From a checkpoint of a small transformer trained on Wikipedia: MLP 1728 SwiGLU, no biases in attention or MLP.
MLP neurons of a small language model. Each row is named by its layer, matrix (down: output weights) and neuron, and shows model dimensions 458-521. Each number is 50 + 12 x the weight over its row's rms, rounded and kept within 0 to 99. A neuron's up and down rows have the sign that makes its largest values positive.
A block is one neuron, or neurons of one layer that tend to fire together. After each block is what it responds to, as a language model described it from the Wikipedia text at the highest values.

L5.down149:51 63 61 56 55 50 43 41 72 27 33 49 46 43 33 53 40 44 47 46 30 62 42 65 18 63 61 44 50 48 60 40 58 60 46 54 32 43 53 39 49 45 44 55 46 63 63 43 68 55 56 59 49 58 54 65 37 49 84 29 42 54 41 50
L5.down166:43 67 29 45 56 45 36 59 51 44 27 39 40 50 36 35 57 50 65 35 39 75 66 64 54 46 48 48 38 41 39 51 44 53 47 55 56 62 48 71 29 53 48 58 40 42 68 37 52 46 43 55 52 60 56 48 51 37 59 62 43 75 47 39
L5.down268:59 84 52 34 49 44 61 47 42 65 62 53 53 44 35 50 32 54 68 69 64 27 38 23 38 59 49 49 60 72 69 42 25 63 66 45 68 59 72 44 54 53 51 59 55 54 60 53 54 70 83 44 40 72 45 45 32 66 55 63 37 50 55 51
L5.down562:43 45 46 42 50 62 31 55 50 50 44 69 75 44 40 48 25 53 44 46 72 49 37 55 14 55 57 46 57 26 72 36 50 42 46 45 49 48 50 65 51 58 62 50 56 42 35 48 65 64 67 27 62 40 46 49 55 58 57 42 36 45 49 45
L5.down669:42 44 34 33 53 65 61 48 54 59 51 69 39 85 37 68 57 31 45 56 24 34 56 50 27 52 63 39 49 57 49 48 67 55 50 52 45 56 34 47 32 42 51 33 62 59 57 49 38 52 36 71 63 50 52 25 36 60 41 45 46 60 32 52
L5.down847:62 62 68 40 63 42 47 44 38 49 43 61 44 38 56 48 42 54 38 27 44 47 45 67 59 74 55 52 57 62 41 57 52 58 53 66 54 70 49 72 45 61 60 51 60 48 10 57 44 46 62 51 50 54 46 53 58 60 48 72 61 47 60 40
L5.down974:42 68 55 66 65 34 55 50 41 47 63 74 46 57 34 53 56 42 47 72 53 42 40 70 36 55 47 69 46 49 37 54 58 56 61 71 15 43 58 31 27 49 53 63 43 35 77 53 48 48 37 71 54 45 21 57 62 52 40 45 50 44 47 31
L5.down990:50 61 43 35 50 47 63 61 71 73 60 70 49 46 44 35 32 52 55 45 32 54 67 40 45 35 37 53 79 60 58 41 59 54 61 30 26 20 41 46 53 60 61 45 60 61 72 54 46 35 41 50 55 64 58 54 29 37 43 62 62 52 46 37
L5.down992:55 50 48 45 39 66 56 56 37 43 63 86 39 58 41 43 46 50 35 50 58 40 27 54 46 75 51 65 59 47 47 32 51 51 59 45 44 55 53 59 61 60 53 69 67 28 39 42 46 45 47 52 52 42 65 33 53 44 42 67 65 53 80 47
L5.down1303:56 58 35 39 44 42 54 50 53 54 39 62 55 60 45 69 55 37 49 34 52 65 52 41 51 53 64 69 70 57 57 41 53 75 36 62 38 48 46 58 47 48 69 51 55 50 46 66 49 28 33 55 49 51 77 53 55 41 19 28 54 76 45 57
L5.down1307:36 61 44 24 42 44 25 51 59 55 64 49 59 64 62 63 53 53 68 74 40 42 50 60 38 54 58 27 69 46 44 48 54 58 47 44 39 51 67 50 33 55 39 47 36 43 57 46 66 72 62 25 63 56 70 44 42 45 49 54 49 38 46 50
L5.down1443:18 68 56 58 54 67 29 56 56 66 31 55 45 47 34 38 50 57 56 66 25 53 39 58 37 51 68 60 46 37 61 33 33 63 68 73 44 45 64 24 34 55 50 39 41 51 41 41 47 51 62 61 44 44 43 40 59 63 57 38 36 46 35 38
L5.down1592:62 43 46 64 28 55 35 47 33 44 58 52 36 45 38 38 25 45 48 12 44 42 55 35 56 63 63 54 39 51 48 74 38 58 55 49 44 42 60 44 63 42 52 37 56 77 55 46 40 45 51 25 49 46 44 52 53 58 67 45 34 45 51 61
L5.down1621:38 44 38 53 61 72 64 60 76 71 61 30 37 33 55 51 52 52 39 44 57 36 61 32 44 44 54 66 55 41 19 24 44 63 27 54 52 56 56 70 46 79 55 37 58 39 61 52 45 43 38 49 38 57 58 45 59 54 49 36 33 51 62 64
L5.down1671:50 60 42 44 31 13 49 38 41 57 44 52 68 66 62 50 38 60 29 30 69 67 54 49 43 53 56 58 64 59 39 46 41 51 46 38 38 62 59 42 42 58 47 37 42 54 47 26 43 53 61 40 38 32 36 44 60 53 53 54 67 61 78 51
L5.down1713:49 68 61 83 71 61 37 57 50 50 50 77 59 49 30 58 30 66 55 68 59 56 64 53 27 41 55 62 62 50 55 53 54 43 42 50 44 73 57 53 47 44 65 57 44 43 35 48 62 56 55 48 48 50 39 52 52 59 50 36 52 54 66 43
Common given names starting a person's name, usually after list separators like dashes, pipes, commas, such as Sam, Robert, Catherine.

L5.down65:39 39 56 46 78 57 61 48 54 58 60 64 50 66 58 39 39 26 59 41 49 48 61 42 53 22 52 53 38 65 50 43 45 46 46 29 50 45 43 75 81 47 52 62 41 50 58 62 14 58 45 49 70 54 34 75 47 32 34 65 56 71 44 47
L5.down66:38 38 60 64 37 62 73 29 41 67 70 45 33 53 53 56 37 46 53 55 54 41 59 34 35 46 44 25 52 61 79 61 37 54 68 44 48 20 47 65 58 49 36 65 56 44 34 47 59 54 51 44 38 39 41 75 40 48 62 56 51 62 54 46
L5.down165:53 76 53 49 40 53 40 38 37 47 46 48 59 58 32 56 47 60 40 52 64 45 56 32 57 40 52 47 39 40 26 60 51 65 49 64 41 28 60 47 64 40 65 48 66 52 54 68 47 62 37 53 63 30 57 65 42 56 33 61 72 74 33 67
L5.down342:62 18 67 63 36 48 30 50 49 46 54 47 54 64 60 59 40 18 47 48 53 63 42 52 48 33 53 48 54 58 50 51 38 30 43 50 42 55 38 45 35 63 43 50 60 60 59 47 77 55 63 43 58 39 56 61 69 69 59 58 50 78 79 49
L5.down422:62 61 41 54 69 49 39 54 44 63 45 40 58 63 41 47 50 41 35 33 70 43 59 45 35 72 54 39 62 51 47 59 30 45 38 45 55 41 37 45 66 65 51 52 35 44 53 54 67 54 55 55 47 51 47 30 31 40 51 78 49 56 51 34
L5.down481:48 55 81 31 49 72 57 38 43 23 44 66 46 54 37 74 41 41 47 52 44 50 49 31 61 42 53 47 48 72 41 78 45 67 24 62 49 50 61 67 43 59 50 37 49 49 32 33 48 56 52 65 48 50 50 59 50 52 51 62 52 45 56 52
L5.down486:51 56 55 64 61 50 48 33 33 50 45 40 84 57 61 63 50 35 50 47 47 55 54 45 44 58 43 36 37 49 51 58 42 58 53 52 38 26 57 38 60 38 41 45 57 29 65 57 58 75 48 36 50 35 46 58 55 45 53 56 70 49 41 59
L5.down697:30 70 49 49 61 32 63 33 58 60 43 80 58 47 41 64 61 26 42 46 65 37 57 51 61 52 55 70 53 48 51 53 45 63 43 61 39 64 57 66 41 46 47 48 36 43 51 51 56 55 42 44 84 32 41 35 42 44 53 56 56 60 65 55
L5.down699:61 47 48 70 36 50 77 66 43 59 40 72 47 41 59 54 40 49 47 59 51 60 55 63 37 42 62 76 36 65 49 53 48 60 46 54 68 45 43 19 43 34 48 48 65 46 21 50 46 64 59 39 25 43 55 40 48 31 58 68 55 59 46 46
L5.down1208:41 53 42 49 35 56 54 48 38 47 51 37 41 21 76 57 43 56 52 55 34 43 33 67 50 57 37 37 47 29 29 51 38 35 35 59 40 60 55 39 34 46 44 62 45 75 42 54 57 42 59 46 53 42 63 39 32 38 73 44 57 45 57 58
L5.down1237:52 57 35 48 54 44 36 49 40 42 65 51 73 38 41 55 48 48 69 56 26 41 51 54 75 44 38 64 46 65 54 74 31 54 52 70 43 48 79 55 54 39 31 36 44 47 48 56 74 52 59 39 39 66 41 65 38 72 77 51 48 59 66 47
L5.down1295:36 46 57 33 36 61 58 50 44 58 41 44 39 47 57 55 44 54 27 41 78 51 65 56 78 55 43 38 70 29 49 43 42 49 58 30 40 60 45 53 30 54 40 50 32 64 63 53 67 49 41 44 71 45 49 32 66 70 44 40 59 44 38 41
L5.down1369:44 73 59 40 48 53 56 35 56 61 42 35 68 49 51 83 43 50 53 60 49 40 53 62 59 43 51 49 62 53 47 55 43 52 67 55 45 38 30 47 41 52 55 59 48 53 31 48 62 69 50 29 40 65 57 56 63 58 51 48 47 48 39 84
L5.down1423:40 47 58 72 18 80 43 47 45 38 39 30 65 60 63 42 63 53 69 53 45 36 56 46 53 46 57 45 58 38 63 39 62 48 49 59 63 52 38 34 49 34 38 76 33 52 49 53 35 40 47 58 31 25 47 61 74 29 47 39 71 51 52 58
L5.down1581:41 52 55 64 49 55 49 40 38 42 56 53 46 50 55 51 59 40 29 25 36 48 58 32 49 76 45 42 44 73 40 50 38 48 51 67 44 39 60 33 61 46 62 47 51 36 76 67 45 59 37 60 58 60 41 29 41 55 68 66 65 57 45 41
L5.down1623:60 57 47 73 41 48 49 48 51 44 48 55 54 46 34 43 56 33 76 55 70 08 47 53 55 54 49 35 79 29 51 40 49 43 52 40 58 40 62 56 40 23 47 53 56 52 67 37 47 81 38 66 42 43 22 70 59 50 44 51 42 52 67 25
Nouns naming a discipline, activity or medium, often compound modifiers or -ing forms, such as teaching materials, data analysis, basketball.

L8.down667:57 34 64 40 54 45 55 56 55 50 53 42 45 37 46 46 30 58 58 52 43 43 54 50 47 47 68 54 41 31 37 54 39 48 67 66 52 51 56 16 75 51 55 30 37 58 54 56 60 52 51 55 32 47 43 44 46 28 51 34 48 46 25 44
Final token of an abstract noun that ends a noun phrase, often after the, these or such and before a period or of, e.g. research, report, results, studies.

L2.down47:56 51 52 59 58 39 30 45 52 49 39 55 62 55 38 53 43 59 49 50 67 42 49 46 40 61 40 28 45 65 50 52 54 28 62 60 73 59 34 29 56 34 34 59 45 26 51 47 67 41 57 39 69 55 30 57 54 20 50 41 49 60 47 58
L2.down83:39 48 35 59 64 51 36 58 56 10 51 58 73 40 51 61 53 38 34 63 26 34 36 34 50 44 55 51 51 60 50 46 61 41 49 35 68 87 46 63 48 48 55 47 25 58 43 44 44 55 58 38 33 55 48 68 51 47 55 41 61 40 60 26
L2.down711:44 62 54 53 47 40 45 58 34 67 70 45 44 52 56 59 33 58 39 67 44 34 60 49 64 64 45 34 50 44 55 36 51 51 35 63 75 60 53 36 41 40 38 43 52 41 58 51 66 51 41 52 47 57 67 49 38 52 31 38 76 25 52 57
L2.down1484:56 55 54 72 69 44 55 63 56 56 49 56 36 42 40 55 31 52 65 39 47 53 35 50 56 49 63 42 54 53 49 33 72 26 32 36 41 43 43 47 45 46 59 41 45 34 50 58 53 55 66 33 63 53 44 45 31 57 59 53 59 41 26 69
Names of countries, US states and regions, such as Estonia, Texas and Switzerland, in tables, lists and prose, including when used as demonym stems like Austria-n and Pakistan-i.

L5.down37:59 42 67 74 39 76 55 35 46 35 47 51 56 56 53 66 49 58 36 58 65 67 65 65 62 58 59 28 46 60 51 45 59 32 21 70 32 65 40 43 63 65 51 41 46 51 58 56 56 38 26 44 28 56 77 39 40 60 52 41 69 42 56 53
L5.down190:54 60 60 56 53 45 53 52 60 29 56 61 55 47 36 51 52 52 62 41 53 42 65 49 49 52 33 70 44 36 55 50 51 70 38 55 62 49 44 71 45 48 56 49 70 63 52 56 43 45 35 69 55 44 32 53 53 71 55 57 59 52 53 57
L5.down272:36 42 34 27 53 52 48 65 49 51 51 48 49 58 65 30 41 35 56 56 49 41 57 29 58 58 38 63 52 64 42 64 31 60 57 57 62 55 40 42 54 43 48 42 68 36 39 54 42 34 52 62 65 62 33 30 51 54 53 53 58 58 55 51
L5.down302:36 43 51 56 61 72 35 32 44 64 65 50 70 72 46 65 40 61 52 57 45 36 51 37 65 61 60 53 53 77 43 55 51 51 42 56 36 58 43 36 52 67 43 38 44 55 54 39 50 23 50 41 26 64 60 37 30 61 64 56 52 60 50 37
L5.down327:50 26 60 50 53 57 50 36 58 54 58 83 61 58 61 53 30 38 28 58 51 55 59 50 57 59 54 53 55 61 37 49 58 55 62 60 67 64 48 57 40 52 53 49 48 53 42 33 40 59 71 50 72 54 36 60 58 55 44 67 56 52 49 42
L5.down539:57 36 37 45 60 51 42 47 49 69 81 39 58 56 45 28 60 45 32 52 44 52 67 49 64 58 63 49 54 36 55 50 23 46 64 32 43 43 61 59 53 61 29 39 66 50 45 80 46 46 55 75 41 59 44 34 54 56 63 41 53 40 46 52
L5.down746:67 43 38 36 62 48 72 48 54 57 58 34 56 38 59 49 75 56 47 38 58 60 57 37 59 69 40 39 49 49 80 53 72 64 60 24 46 56 39 35 50 45 37 49 48 62 56 73 42 36 39 40 25 51 48 55 43 70 45 75 63 47 42 53
L5.down833:44 38 56 59 30 51 53 53 72 38 43 54 56 61 51 49 41 34 48 60 55 46 68 64 58 62 61 37 44 69 61 38 48 50 39 43 65 69 31 37 46 43 52 53 50 29 59 67 52 37 52 59 31 46 62 27 45 28 62 47 58 50 49 71
L5.down1045:35 42 53 51 44 47 33 33 50 48 51 50 53 27 40 40 36 52 41 67 53 48 51 21 38 53 63 58 50 60 31 58 52 41 45 66 40 68 47 58 57 57 72 64 51 44 40 59 60 54 55 50 41 57 59 43 35 34 52 32 46 54 41 59
L5.down1047:49 52 62 55 41 42 43 46 50 48 70 51 73 42 53 42 74 48 74 38 40 59 39 56 62 55 36 36 48 52 59 30 52 50 41 34 47 68 46 74 50 45 67 46 40 54 55 44 62 42 56 52 56 80 37 41 57 34 52 42 47 78 52 71
L5.down1158:56 51 35 61 57 46 46 59 48 69 55 48 66 54 65 38 53 49 36 49 41 16 57 50 50 54 36 55 62 65 48 43 35 37 41 54 40 55 35 39 46 68 74 43 61 41 47 45 46 41 47 58 34 51 50 50 54 64 45 53 49 44 62 39
L5.down1184:37 25 74 53 51 50 65 22 60 50 60 44 43 46 57 51 57 69 46 52 53 25 48 52 43 30 45 40 40 52 35 26 36 46 51 47 50 52 48 54 56 57 50 64 26 50 83 35 58 45 50 60 50 66 38 31 31 43 61 37 61 32 65 50
L5.down1390:44 30 51 69 52 56 57 40 59 70 45 28 34 46 60 55 58 75 55 35 58 45 51 69 52 47 48 57 43 36 59 34 63 51 52 48 53 37 62 61 42 51 53 52 44 58 32 50 36 51 29 61 50 35 40 34 48 43 51 55 49 60 50 77
L5.down1628:32 48 53 47 37 41 58 35 49 48 59 58 57 53 37 63 59 52 28 49 56 66 34 36 69 44 52 34 43 35 60 44 49 54 64 41 59 42 39 40 44 73 52 65 56 44 53 62 71 47 41 61 45 62 47 40 33 43 56 59 59 46 45 52
L5.down1643:41 49 53 59 56 57 67 45 46 50 45 69 75 54 46 64 45 43 39 23 49 41 60 53 57 71 60 60 52 41 36 56 60 39 41 53 52 48 63 65 67 46 56 59 48 52 48 44 60 56 50 47 54 54 60 53 46 60 40 55 40 38 34 42
L5.down1725:45 50 45 52 39 20 44 46 58 65 53 49 54 53 30 40 57 64 51 52 50 36 88 75 47 62 28 67 32 59 61 70 25 63 42 60 48 46 50 55 44 64 58 62 32 33 45 55 54 65 69 28 47 75 55 51 30 53 53 48 65 45 40 47
Tokens naming countries, US states and cities, often after a comma or "the", such as Florida, Singapore, States, Texas.

L5.down92:71 40 59 75 83 64 53 68 35 32 42 50 38 50 33 45 56 44 55 59 58 40 48 25 61 61 67 39 43 56 47 43 66 41 44 43 57 55 38 59 48 46 57 39 35 61 59 42 24 50 60 60 49 31 44 40 44 51 48 36 60 52 38 41
L5.down146:46 70 34 39 51 53 60 35 30 66 56 72 40 57 40 47 35 68 45 51 41 54 44 55 40 42 27 40 36 66 68 48 65 69 60 55 56 60 57 68 57 44 46 77 32 43 40 46 48 46 45 54 59 32 50 62 56 41 60 73 66 67 43 24
L5.down160:51 46 44 43 50 58 55 55 71 46 52 37 59 53 40 70 35 56 61 24 44 48 47 69 38 52 38 41 48 43 51 38 48 59 60 63 51 45 52 56 42 47 55 49 72 48 30 55 50 51 41 27 33 46 31 38 54 60 62 44 63 39 55 48
L5.down191:40 53 57 46 60 55 65 58 45 50 47 61 47 62 48 41 38 40 28 62 55 60 62 59 54 62 56 45 36 55 24 56 30 34 32 52 64 43 59 26 51 51 43 26 38 56 56 34 74 28 63 68 38 26 57 44 43 37 56 63 90 55 45 55
L5.down296:49 58 46 45 47 63 21 57 69 54 47 50 54 66 56 36 57 62 52 56 62 51 76 69 55 51 57 58 40 61 62 35 53 52 50 56 42 51 55 48 37 39 25 51 36 63 73 34 61 39 37 53 52 47 30 53 56 63 63 68 53 22 58 60
L5.down374:55 48 53 61 49 61 33 53 71 65 56 48 52 45 46 55 39 51 30 41 65 39 54 43 54 53 52 56 55 67 42 62 55 31 54 30 53 43 57 56 65 40 41 54 43 41 32 61 74 69 62 44 46 40 45 42 47 64 36 45 48 56 47 34
L5.down392:42 52 58 51 51 58 65 51 73 63 45 56 53 65 56 41 49 46 29 46 56 44 31 58 46 30 57 44 46 32 51 41 58 58 47 60 56 50 71 82 63 51 35 74 54 37 83 27 46 56 44 51 61 58 46 50 48 45 60 39 40 35 41 62
L5.down618:39 64 71 56 70 58 58 72 67 43 41 71 71 59 62 63 56 57 46 57 36 40 60 67 50 40 56 48 58 52 53 40 50 42 40 40 59 52 50 51 33 43 38 31 53 40 42 50 60 60 35 27 47 62 61 45 25 59 46 67 58 43 63 51
L5.down628:56 45 79 46 61 33 58 43 56 51 31 69 50 42 66 54 44 38 52 54 43 63 29 64 36 40 55 48 49 46 32 66 58 68 51 45 53 72 50 44 47 84 67 65 74 60 44 51 55 30 33 56 43 70 45 29 53 53 36 58 38 46 59 67
L5.down967:47 36 49 43 39 53 34 32 75 52 44 32 40 33 61 57 29 42 39 64 57 46 63 68 46 67 33 43 46 51 48 46 42 51 57 77 53 58 69 55 36 72 40 46 48 44 38 47 69 81 31 42 51 34 57 42 71 48 31 46 51 32 32 43
L5.down977:54 48 68 47 70 76 44 45 42 66 51 44 36 54 34 61 30 26 41 50 38 47 44 60 43 46 55 47 35 48 29 38 57 52 58 41 52 61 68 35 65 26 71 52 63 30 46 62 56 54 39 65 45 57 51 49 38 60 50 54 46 72 48 48
L5.down1178:49 80 43 53 58 44 58 54 42 34 38 58 30 65 79 53 61 45 57 46 52 62 34 65 56 52 65 62 50 67 58 36 64 44 30 56 30 36 53 59 15 41 44 54 54 31 55 43 65 58 44 47 62 70 39 59 63 55 44 77 49 57 59 47
L5.down1244:61 60 32 56 34 55 50 40 58 42 35 58 59 59 64 56 51 44 57 51 67 35 27 54 43 44 22 63 61 48 54 46 71 59 65 42 25 43 55 34 38 54 38 44 53 66 35 58 53 48 39 50 45 61 54 36 62 44 47 61 59 67 45 31
L5.down1510:46 62 60 49 61 55 53 25 27 65 44 44 48 62 52 35 53 47 53 59 52 72 65 50 88 52 38 53 55 56 31 42 57 48 26 58 61 56 61 45 70 71 50 52 77 54 29 40 58 46 28 42 46 41 64 40 71 47 51 41 62 45 66 43
L5.down1516:63 57 59 33 55 26 46 41 54 32 45 42 78 51 28 35 47 58 79 61 65 20 46 57 55 46 37 69 34 49 64 27 55 29 70 56 45 47 49 52 42 45 54 53 58 57 47 35 33 50 54 70 50 68 49 77 50 37 39 62 36 59 41 54
L5.down1569:44 45 61 60 56 61 51 38 28 53 38 60 61 46 54 63 35 35 40 40 67 55 47 33 54 48 50 29 46 45 21 54 61 59 71 50 40 50 39 22 47 44 38 31 72 23 48 39 62 65 53 65 62 37 65 57 67 47 60 53 40 47 60 43
Head nouns at the end of a noun phrase naming an organized event, body, plan or action, such as Convention, Conference, Forum, election, raid, scheme, plan, check.

L8.down1005:40 33 74 20 66 25 35 48 56 57 34 55 63 73 44 44 42 52 53 42 59 38 63 61 61 50 49 43 30 51 51 51 24 43 70 63 62 67 51 53 36 30 36 45 24 45 56 40 39 58 42 56 43 49 57 53 61 48 44 51 59 42 50 41
Names of countries, states and regions at the end of a place phrase or after a comma, e.g. Africa, Russia, Texas.

L2.down219:45 66 54 33 51 84 72 63 24 33 52 66 72 45 69 51 30 67 43 32 55 37 40 45 82 50 46 46 33 42 57 26 51 60 60 34 37 66 33 56 54 48 64 65 53 63 48 58 63 29 65 43 52 45 63 56 42 69 53 47 55 40 39 42
L2.down1461:50 58 47 62 48 50 79 49 60 72 26 42 25 46 39 51 36 43 42 48 53 32 59 58 55 61 26 51 48 53 58 43 69 44 66 45 22 65 57 52 37 45 51 88 79 56 52 58 50 27 47 36 49 39 58 48 62 52 39 42 44 52 38 29
L2.down1629:55 68 48 52 55 44 45 47 42 54 50 46 49 41 26 50 33 71 52 52 38 37 36 78 52 49 68 41 64 35 49 33 34 34 40 53 44 52 70 60 62 36 63 49 61 53 40 66 58 67 61 18 43 48 34 48 43 54 67 63 33 48 53 36
L2.down1688:55 55 24 48 29 30 49 56 40 42 39 57 56 58 63 49 47 41 48 44 48 31 68 53 63 67 58 49 28 52 53 26 61 48 48 59 51 52 69 37 57 60 45 47 52 50 76 41 37 33 34 39 34 58 67 43 45 48 55 60 56 55 42 64
Head nouns for legal, institutional or official things, usually after "the/a", such as Act, legislation, petition, Fund, case, agreement, and also abstract nouns like approach, scheme.

L2.down223:53 43 47 47 48 27 56 64 55 61 57 58 67 41 51 68 46 45 44 36 56 48 51 54 56 61 73 56 49 70 66 45 44 58 37 51 55 39 51 31 54 56 44 47 44 50 56 53 51 65 36 53 64 35 59 49 52 46 52 62 49 55 31 56
L2.down828:63 42 35 41 40 75 44 31 48 55 36 66 49 48 46 67 64 52 45 55 62 44 59 54 64 53 44 44 55 62 40 44 65 36 56 51 33 61 58 44 43 49 56 47 41 43 52 29 56 69 39 61 52 45 58 58 37 48 53 49 36 43 34 40
L2.down933:47 49 66 67 64 49 40 47 29 50 71 42 45 56 41 68 18 59 51 50 61 56 50 65 63 55 53 42 65 40 43 52 49 50 50 54 70 51 62 27 73 70 41 72 68 41 51 35 74 54 39 56 61 49 41 46 59 43 59 52 44 49 49 43
L2.down1468:69 26 32 51 68 46 68 45 71 50 55 47 50 30 30 48 47 43 56 33 51 61 51 54 64 59 67 47 58 41 24 63 31 46 42 65 27 58 60 44 59 46 41 46 48 40 56 55 57 53 68 45 34 47 57 76 50 44 55 41 58 43 44 69
Nouns naming an academic field or area of activity, often after a modifier, such as philosophy, physics, theory, science, culture; also country names like Greece, Brazil.

L2.down201:49 48 35 53 51 30 48 45 61 61 30 42 27 79 56 61 64 59 49 65 34 36 44 48 50 53 56 73 60 65 43 46 57 36 43 73 45 50 59 25 94 46 62 58 65 49 64 34 44 39 74 53 57 42 51 42 32 59 45 58 54 47 63 53
L2.down758:57 40 40 46 55 36 40 48 58 77 46 37 69 71 48 39 30 64 50 44 79 42 59 52 44 51 46 50 37 40 34 62 41 42 34 44 61 37 40 50 48 55 47 75 51 34 46 26 61 61 48 49 46 57 37 32 41 52 35 36 56 57 30 49
L2.down1447:44 71 38 36 54 60 44 65 41 72 64 51 41 61 35 51 46 55 54 44 29 65 43 47 49 61 50 41 53 43 37 57 33 47 31 64 38 70 52 32 47 76 47 49 46 38 48 41 56 62 32 35 58 45 39 64 28 17 70 63 58 42 46 32
L2.down1690:34 35 70 58 39 41 58 53 53 69 32 34 29 45 48 49 52 49 21 48 47 62 66 72 47 43 42 45 53 66 44 44 59 37 63 59 45 47 50 46 55 53 30 63 49 51 56 52 61 34 55 61 56 73 46 43 65 54 62 36 36 65 62 34
Common first names (or their first word piece) opening a person's full name, often after a comma, dash or table pipe, e.g. Elizabeth, Peter, Sarah; sometimes death, died, marriage.

L8.down175:49 45 54 55 73 55 53 57 54 79 64 48 52 55 60 72 52 67 47 49 52 41 54 54 43 41 52 36 50 53 34 47 53 48 54 50 41 48 47 57 41 43 28 29 53 49 70 47 46 40 56 59 64 49 42 47 74 45 44 50 63 75 57 52
Final token of nouns naming an activity, discipline, or field of work, often in lists, such as analysis, journalism, physics, training, research.

L8.down1374:72 32 46 78 54 49 41 27 50 65 34 42 47 36 59 56 38 40 52 50 43 40 52 45 38 53 45 45 71 40 55 29 69 45 65 53 62 37 42 45 50 60 61 52 53 60 31 54 53 32 51 35 56 40 58 27 50 56 35 32 53 41 50 60
First names or the end of a split first name, just before a surname in lists, tables and prose, such as John, Jo-dy, Dorothe-a.